{
  "n_layer": 10,
  "d_model": 768,
  "n_kv_head": 12,
  "d_mlp": 3072,
  "norm_eps": 1e-05,
  "tie_embeddings": false,
  "parallel_block": true,
  "init": "uniform",
  "init_std_up": 0.0197,
  "weight_decay": 0.0,
  "lr_head": 0.00425,
  "decay_fraction": 0.817,
  "doc_mask": true,
  "train_tokens": 702500000,
  "dataset": "wikipedia_en"
}
MLP neurons of a small language model. Each row is named by its layer, matrix (up: input weights) and neuron, and shows model dimensions 192-287. Each number is 500 + 50 x the weight over its row's rms, rounded and kept within 0 to 999. Numbers have three digits each.
After each neuron's rows, "fires in" lists the words (lower case) most often at its 100 highest values on Wikipedia text that the model never trained on. A number after a token or word is its count.

L5.up547:401493497575553493519507494536530470522551535426512493388399389467547475539536583467422444520506536489539471535562518519590471445455573484549475491463444514510535540490485500539524575542519590475516490445519540506517445531550552461554508495503518383522444522526404424501502470625498468405
fires in: "an" 82

L5.up2367:490402492446566553552554485509521484550496522568465481397614452526471417538534523454497467503489473485507539551489489465462423557530477465492551476424485450487461481439466588487535579436517607516526506385528533400557560466534587522506513514448483499561496461547526482541458540456488545538
fires in: "of" 57

L5.up124:538526446434564595441609525559569387465455444530548507505515513493534553505389473539442549488498529480593542518540469511525307528462491528479544504475514558466523519588431512488484498470569509523499428537484514540486437425522481488522582554447544492535578519447521473526471514495580589476
fires in: "the" 42, "for" 7, "by" 6

L5.up2989:421539461608454577467484417481466506600397480485592511536667441454573521428444491430542449441526485485651486496440529484531532579561449434481457469520463480514547482510377433531514515484540542452493510510544484390541520458550536489464451493491570443516519452482504527492437434578501508528
fires in: "an" 81, "and" 5

L5.up1394:383454517474473462462527493538554485401503546438527478532529447455491563506551528400486497497564424461515550418455542528570481507532463470552528575472480537450558453495529514552417497525611508443444546520550464529530483542533464512501562452543557564456502374438540508552510592447452472471
fires in: "in" 76

L5.up1305:590491466506642571510533491562495470506475447504466485490552472491542512412620484422427484543502561536498426441461532598445509569482582450452509539399543573518466446639578551551526463536522519514559490546516454479542473444512431445472453435475516468557618535436494529539537500477425536524
fires in: "to" 16, "the" 15, "and" 14, "in" 9, "for" 8, "of" 7

L5.up1611:513540480478475521561528498438550530473588431450530439449525509472490535549534451558569490512552563478596487460471526435478495605453471382483477492405502393544541472468465543551530557419393541515548431595471504438563513526426509439466431479493444415519504484480426433440635488524566481450
fires in: "after" 20, "when" 18, "before" 13, "the" 8

L5.up1946:454467516560524528534337454458522546529550453415592500502534468491441447515510590520502502567476608442447520499520500594535525524533521463450600486476467532497479579494499558505548462413550493495475579502475551431495376400483475486373599427483486550548521411452531500535541509505600535562
fires in: "at" 51, "the" 5

L5.up2243:385451498473422474630435536490583555570556508561468552561572468516410532472492520552451574562418520560449539469528553506424499517493492558458557530428636493531526498543447480528459422497555550513504419482522552484579516464480570515573459454460610548566516544511565564518579432479511524467
fires in: "the" 33, "that" 17, "which" 6, "this" 6, "their" 5, "with" 5

L5.up649:581424503486528495470483515563471433444483502498513488491605522499519521540516530486475521499454458403643440491510531481464421462482453592405484502539449412480486512530465479421548438460491450563487540470465552543592471499522536508527532480482494497563498516562544433441549455520580522518
fires in: "the" 52, "top" 6, "side" 5

L5.up2510:460502564496483524511572493539580496441478464464489511509512451595475539434491454538430491556495412540498564476558619554475455520479396482573590556485517433455487455507427535463526476540454564499574494445476389541467529557560476524475409441615500521419519505466553490601562496515435491560
fires in: "had" 25, "has" 8, "have" 7, "having" 5, "to" 5, "be" 5

L5.up458:511471400573507435501519384455557622607484504475470500431495551513509514516505511477434473497465464503563555409644469521575501479550533429465493429516459522527441488603452541464580514540550492474550394450499387493548528443562475487472515533499493454415549533527497500477617515492484520523
fires in: "one" 15, "this" 14, "the" 14, "his" 7, "of" 6, "each" 5

L5.up335:599390532555467460442547505548503532459439585530590454443542513507543576491428492514466453558580482494450545513473540494513469456470538419503464441580394555582457465555496504522460492458495509486474532523503509550509437457563389599557539449543476452557470527495388547449497394453549498547
fires in: "of" 29, "only" 18, "in" 18, "at" 13, "the" 4

L5.up606:436568524499483472429455414494516445439575467462480543455557499464481466534543419540575583471449421421499492443586581530573546544463461481535546471600563610412514471523579556574460557505496472510451542537542479409538457490526620449588493516536432594479455489426477526507496404501495493513
fires in: "to" 80, "can" 4

L5.up2217:582526435515608489407453478431531532490491591594536529521550492441472442477540553539587543585475555527516459447496463499521499519462444598438581526592416488499610457537550530495488529496507435494497546473533464424573479557516484425398479547453479567524613523509531484470498497533493517541
fires in: "and" 46, "or" 14, "to" 9, "than" 6, "served" 4, "as" 4

L5.up1839:515467577443495488475433565499472573571494426499522563405556504578573435505513517447522478534586489475506495446480534468561652512559504418493399489441572521488442503523577553477483526473529468522469541446473533514451489524466489433485558505509506540498499527593621468478483461500512514528
fires in: "june" 32, "october" 13, "july" 12, "march" 11, "december" 10, "january" 9

L5.up2382:534539441382471469521438453563466525571477556522467498495503512479504559515492559485533458448466492522491618485591461464378554582551495483452500490478566420591457552567605480511466466464571523525525413425548472430429488462414502481492378477499493521497450468599515544532475483471474422524
fires in: "the" 18, "of" 12, "but" 12, "and" 8, "all" 7, "a" 7

L5.up274:412432480551540392542561579576492505463469558486511548471562404470574569497484494494501507530563413508559483505536540489510475525508499449477542525563479446488520575540467505484541514562485476553571499513568434550491514539614514472455446464441525529510480410574465543465529546447524491497
fires in: "with" 25, "for" 17, "in" 11, "to" 7, "and" 5

L5.up2544:489465531516543489484453544506512444540463624534523542463472546465549512439487456578529626416457431461513468447588580478521558433515442464482520498501413488484462465532442585619574454522462506504462450464541565521424492551458476469497411482545510483507571526408511495472518507402507528419
fires in: "of" 34, "in" 29, "to" 17, "for" 11, "with" 6

L5.up175:485467581556479528492405612420405483515554535468514511465627607562467518482427497448490532524486445455549426590479527484434553505451459410451472424563494387575535464513466437487472411439540453536441548542538451507491505511447595503598505453504479434432590450477484507404470444476452506474
fires in: "and" 55, "or" 9, "to" 8, "choke" 5, "than" 4

L5.up2353:559422462511507429532465398488495467515462478625501519403475435482539560443378481525503578539554515536546529437528522515509523468539468448442494518553579405444617445463499377525523599470495509446483524433488530551492479467524497479483544579393536484549500515506480519556438394501510585499
fires in: "as" 39, "such" 15, "of" 6, "later" 5, "in" 5

L5.up2163:540531478532440508443476513406449471572525399510511490488521608452501581547477430521460672481502493479487510472564589466464506456510533496490519509541573487564534539548460480528501436472475482480540452500559463516512420525492410600493499425450532429433471583437532431505516615469453561505
fires in: "so" 18, "of" 17, "despite" 8, "to" 6, "after" 5

L5.up2862:499488507518474527518476511505570604557528570483480506526507452522562457498469558568528486545511485531506553580538461478567585490455499536488524557584493462531506465466437496553546516547407470537516510487546533510483345524461522554557489462483572512399485524501430527495458466493471473484
fires in: "with" 22, "under" 14, "of" 14, "joined" 10, "by" 4, "in" 4

L5.up1257:560451601532455501544526499485415542475497443528529503470561485506398462523454439564519542479471486464440470622493420427466458510501527532433522472492490417503533341476535511532462499538494503573546482510442552404528449496476480446524437498490485518411628535425491481481441422441506563568
fires in: "is" 26, "as" 20, "than" 13, "originally" 7, "was" 5

L5.up696:526559519557493468437523485460554341551520414504379530466514476486536450537480450514487566482488454512581496531425457568450537534477474506460514506501500528483571460511520598515422501632425534485455512536520552483537483576535437507526502540467472529558505504430544489550525484580569455492
fires in: "to" 46, "would" 9, "not" 7, "and" 5, "also" 4

L5.up86:486584523542456504388518566520587538546502473528456557423520511506520589511414509599459572421436476560614524508513451587471511463516472521425515542571515569437602547533373546477479540499482458488574524516576533430466502456515537551457458442512515469512489562472476504501491431445496458498
fires in: "in" 33, "from" 18, "meet" 5, "to" 4

L5.up88:421522533492457506498558529537505487435495450468483459450520480519587523507472467527529531478522526543519464537497569524503575515510459473540441523568495472482465556555542523528523394534467529397511566461488507460480447550609512524533521476519441387581410538498498451537496614457513572517
fires in: "an" 95

L5.up1746:491495528425469533476534431501400593592507551520514471477558478450583428525463461477489525465537514551485514480513476492444603542428480469575473443598512504510491472458477478375580377534516477505540481568438484484512567484537455537548462586498512459402514556373477525414462482431610416437
fires in: "is" 35, "are" 20, "was" 16, "were" 8, "and" 7

L5.up1187:477452557577469466460452535609589521572455558490518473466433524481457549561329568530475550555432582483547416422573460549450400432579516464451515561459526523502514441473453422614533446519537583425595488528477511400556496571434422506466494513443511448558516514493521497557536481499485448500
fires in: "of" 23, "but" 19, "while" 6, "and" 6, "before" 4

L5.up2531:454446462432534471546474431443524567527493534580417458435564443565510568409444541530486542545491437544528476500424571430515491501559443534483528469582470501534538385526435539505475478471567520540529452500522479496481535498527492480538550393468474520552435551509594591494577489524556483530
fires in: "of" 45, "and" 12, "the" 7, "in" 7, "a" 5, "when" 4

L5.up2918:425528471566530497480480481512477552527444579492551533485526445481490422508499500554475477539494506423461512554540558561616477454500466486431484503536483492423494512455459407471513454437494448566449480613545432448447496588559501470530463494476474554522441438524506549422499494427549562465
fires in: "the" 15, "of" 11, "other" 10, "by" 9, "american" 6, "its" 4

L5.up2688:468474486543598533610475473541492459419520538529522422552477512436590455445531445535509476580482574593534502557597520568540480494533571545462555503581498555428526515498498473544466434402537503455480515487442422497540585551576609478500444524460496430498559423507505487512480446588489411554
fires in: "the" 26, "as" 9, "of" 8, "to" 7, "appointed" 4

L5.up1539:580441501546563420541539505579512463421555508560499447525543511575558565461529438480543494415474399462480488498573512576482523522496423505415527425593517442429551497537549565558462591529498532514445478476456600532543417469543536511529473459482371577501648536496446488452523479401472473507
fires in: "some" 12, "all" 11, "to" 9, "in" 9, "just" 8, "further" 7

L5.up1014:538561470570483488545583610608480511518544600514459410459529558493505549478544455492430546533422395529496507465443444403499544481514542501431546511433562515527359543447522493446515561508499419616508550503452539511502529555481435450549560513466573443495553518407544588568540430530471509484
fires in: "on" 22, "in" 15, "of" 7, "a" 6, "to" 6, "any" 5

L5.up874:534452527453421515483553476510487436413456434490488510538507602461508508456484515443537516420402527598524525491471433530534453425484488501458499452511504528537514494450515586500519616496540480579447501511486499542506413484476442454505548452444564562396570444563526522526471481492529486424
fires in: "as" 36, "with" 22

L5.up1866:488506473466462491400527463407448575543515546562528382447470487570488398490478492526568420424469528499461560487478502590431515491538620491564507512487447496562547557511516393526497513474506485586425633499466429503509482439514474508510471494470581468477528453430465522425492530451395468537
fires in: "a" 70

L5.up1366:535487522509503528500539477479454531624526515477572475472484511514552498488542396533534449493565438547407526537424564444467434568431510557474438526487446568465430457504539588511403520472515551507600535504557519554560536524478480467555472541462511401493486482560370534555583471563399495513
fires in: "of" 55, "agosto" 4

L5.up1153:562467497544457519392523514465501528452577504490623469460469453607420579422497446450444479505502480535629468510537540538496469561450562436426503551502533468489508487474480529487412431514467500583482479535581480540516499540558530511478495591454521476500442552462464494446486373531500437517
fires in: "to" 43, "3" 7

L5.up1449:521509492528477459436547491574527508456447458437551588520536561539459489561468531455445488477541538524497511464462513483565597532481507507476561421575500467603530575483380521402473476521515421471528464389426450410534522552429506468562463503545407520436536460520520539451509482493470594463
fires in: "2025" 11, "2026" 9, "2024" 9, "2022" 8, "2020" 7, "2023" 6

L5.up2957:535425393493465529474549496521504535481460480509569496487532444512437492505404545578449512464507496528472525517532537482429518507464494496558508582495519464556446538545468558453416440499578568522593465487440561469566485553549570450541480493509484411505427615450483497503522461521490450478
fires in: "was" 19, "be" 16, "were" 9, "being" 6, "when" 4, "been" 4

L5.up781:433483598516461504441546560488401509460566528488511504427525497500405468461546506530476523543475518483505503545507455502487516567579532539512465496535494517486510522511524435521502506487606594559532505501484528497427507517444517564405506566459463494509548512470495474445421497445471421506
fires in: "as" 22, "to" 20, "of" 13, "by" 5, "from" 4

L5.up742:473533461492584490448436449464508539516440499501497505558509488500486595492456513419501552475486381551557539507490460458511469526502528498431520402556470598480503453510514528469440575526490499544551499483539517570576486480517553480580369487479545502467408475484502423541515494452545580509
fires in: "the" 57, "as" 8, "first" 4, "their" 4

L5.up1715:529655508508486435469470492497530424528504496481499457494505483561585508475480425536459546574393475490587478443552569485526413527484426503456523470535516611546453533496538519463492379508539537418457516546504451533461558551534574465511446593413507486520524378529559453505463470514481501491
fires in: "which" 39, "that" 14, "the" 9, "to" 8, "in" 5, "valsøyfjord" 4

L5.up1580:489483446476512481495466462410467455556535433597587423483544454488489527485429551510513537535497479542476554596479579477504579478485470539469538433535506424649442499476531496557514464403465516532568504463598451528539459571488527476536451506489525463478484492401529608591523533485470546398
fires in: "and" 27, "however" 23, "but" 10, "or" 8

L5.up226:433445516486478506535606404554483606482525553563499546427524512471530479446484496604529504559516486545497496541463550599525439565539517459444560545558563590521568430501435556544525500474503557588507575562490526502540475482440478458553436410389555523527444433455482509552615521502561446444
fires in: "of" 57, "and" 15, "for" 6, "in" 4, "with" 4, "as" 4

L5.up1318:554567530521594548404564523533503538499544430621476516512507532481527386524571515513489515506562520541587497491461484511560483452536563540465426464432507524461595508433551539541478544570487548519529554452482540547445499565465445488426474519456540476392475441455515537544502431505571514501
fires in: "it" 30, "which" 24, "who" 17, "that" 12, "they" 5, "to" 4

L5.up1276:383474546512525585481516553541506510536599544439457509460547507479521548498507464379428422543558548540453510445585516476485565480478560528445554535536493512486498387566489494427509539446495506503550548478544467477439492565571371482545463478514438444483588469488563548467478460478525517572
fires in: "is" 23, "has" 10, "a" 8, "have" 5, "division" 5

L5.up867:510469391435516439474520443471503492520513451474549471521523538459466532465394471525602508484423559465452521462440474508495478503444421505465510538488447506568397574408442556456542548465543466393488420495510484508480502493497570503409482659449506452495477596473475508565485514545482510494
fires in: "be" 21, "was" 9, "were" 9, "dtxsid101336534" 4, "dtxsid5045176" 4, "775992160" 4

L5.up2319:524479554490487600635546558426516467497569556586504466488515428503567530574551481511388610474525591559487532433482485468533532565577476493639486469507501541606486524502469498430505496435517486467534501430491589529451525448501454481452503540517516433554472438468530563462460427485559561599
fires in: "the" 58

L5.up2505:477582495613462409509483603477501567473412540489469485542522519548482521504500520568470481526487430522627490460505474517484452510452428446554473464548564498475486510410587461528527503483411496478537519585402495505547364431478466469486519555505601491524473467471461430560552490506501462473
fires in: "in" 70, "08" 6

L5.up486:529461519572442414473583494611541502476476583491569509426515509523421551502497513587517547454537380510501540568456581512527526444578535504414565470527462494482442480449514600568518464459551483492499478513447486425406517562424490527458472469485494502469502516559490555466460457487459581477
fires in: "in" 33, "of" 30, "the" 8, "near" 6, "including" 4

L5.up90:547645487505481496554635511534559498518522420495389499616567495444535550551463548506470461538524511521467472439485563417422597519447487504562489551438492486537472511496586409451540568487548457496425483511613496492516456533571448509598494588486527581537586512527551602485464511408545530614
fires in: "the" 79

L5.up3017:507580482492597510488534504577507504482542557575476557462544432483505556488498509462451558585411535466585492491516572385581452459489486558510544595559437516460493513468494531478482480511441551510449532457405486574632497495557498499473480466414474403552508540503529517422410484545510478516
fires in: "of" 18, "to" 14, "in" 10, "near" 9, "above" 7, "from" 5

L5.up1454:464524520448531567542511486386480466591538558554468613583540469487513553572495443641455516527531580453606542485598461479497422477533507478446561525487451548535510453543474471509495518496498445477481546506550463457456440473567488554395475435560545458498550568506506588438531388480570505406
fires in: "of" 27, "to" 15, "from" 7, "rejoined" 4

L5.up1051:503455431518459501500601551507579432500483429499512509448509460483548474418566472426500473514482494544454438508555447503493447555461365523486489391493467546466501525542512472507534606570466486640524524445519438428388507538430456487442557540474542550553501386474549489507490557442536492539
fires in: "in" 26, "for" 18, "at" 6, "during" 6, "from" 5, "to" 4

L5.up121:512516565494552524578533447486480477499622552493487475439564498524501556536451485524469632452442490529571515577500598564515441567503350440524424462484477528383489409547580511489464485489583430598430498431478513505540505538440485417566537520485476458515485555541595478451522475513516472396
fires in: "to" 53

L5.up629:597466495512381470509459543578593532522464473448459461437403468504421352449489507524511478485444503473560457527461473679509502451485546468557443496498528510552473544515523493562516438588520470433602467611453526538434488568499540467394523562471485460391541461431474584561541412447517497553
fires in: "are" 27, "was" 12, "were" 12, "is" 11, "being" 7, "not" 7

L5.up3042:492479389507535460511513454576526495420394452473556496560518472585545590422500485524484460464489560488559579583449367534458478451472472452441437417576479561442464513468497491473486529462489522521526445455526575499533488560585578434451454445370508525456475510492527472561506551436496512604
fires in: "the" 44, "an" 16, "voyagers" 5

L5.up610:471522391424509435503426491501520554470432501498394489479530433490503439511496528521463417497552436540573469530553549509550486563539524447487523464551491536502524478560469541530504535534523388565546570542501421490500538511466432491546521497498477466483505598535425453488500507512507505500
fires in: "to" 28, "of" 20, "with" 6, "only" 6, "for" 4, "over" 4

L5.up1088:554531478512488535376508433536506543461576490585476514495515417507494574457571611499501524488520471419573449541474509501416527466598515514553530483422537580562493557568505412510588491542566440486453391497483527448494515465468451428515519541526529593513530539583499524523482464514416536606
fires in: "the" 78

L5.up1442:549513499477492448546568463487510414550506500510512516452531465489500556459574494529447559457505431488571561474513424446544524457492482478477492458479467575549468553471513487483464541446438469639489418508513445439488397540508479462508586554512533515517487470505519501474512495533489506418
fires in: "to" 35, "may" 8, "would" 8, "with" 7

L5.up2952:439553501479440553533598522537481496468510579542568469494475514466566515503489535526447390429461441480447492472548554557606505519438538562555507454500601541487586545518480392471503443442517567489536544538509475403462548449518583459516464526456479506537474461485476567375552476513532458500
fires in: "a" 19, "his" 13, "their" 7, "her" 6, "1" 4, "from" 4

L5.up645:416543490450536441528441509512493577485473558530450438543542454543520501476549521455449489497498460581511505532475526519431446588555461525543457513544484574531465538520454473474568490543620532529568530491519488522487413550571474505494533519588499421583511491492515549455490506504479473514
fires in: "was" 52, "is" 26, "the" 7, "be" 5

L5.up1764:513432416566383575527503425552517490512482541453511473471457448513499444498412508493507520539518511458581548606464458570506584527526582522416548483454538577504446452524484539496459420534506488503469501536483487523440521497584504515471464583472541491514461443490540502494565468530436515452
fires in: "the" 36, "s" 13, "called" 12

L5.up439:490444503538523519477420483461530478581572561529519499500590543559529469436527611449408464496602548496568468578431433605464525559514474453555418517494541634568532470501523506496572489436542564555467455567565514469536529462531527515444511540446577506487513482457564440481402441575364485583
fires in: "a" 54

L5.up1955:424453471580615475493477553469520516484502453508566469567430436517506366485465499465438477453503495495433507437533575528535512417524502472566592503472545538445570587539569488439531514532510522498464476434504507512467493503576418565489595459523530587535381477536487490600522453460484559460
fires in: "a" 23, "one" 16, "000" 6, "each" 6, "number" 6

L5.up54:463520460538452522579488419502470482444494562465504555491468470484508521567472467496390542498476514405499568550418578602528552387443480470617571535510492529536485515455628484483450598532473473467584471501553529542576444523519438446475548616530529419528539522460550466586498455458483384500
fires in: "was" 26, "to" 22, "were" 8, "are" 4, "be" 4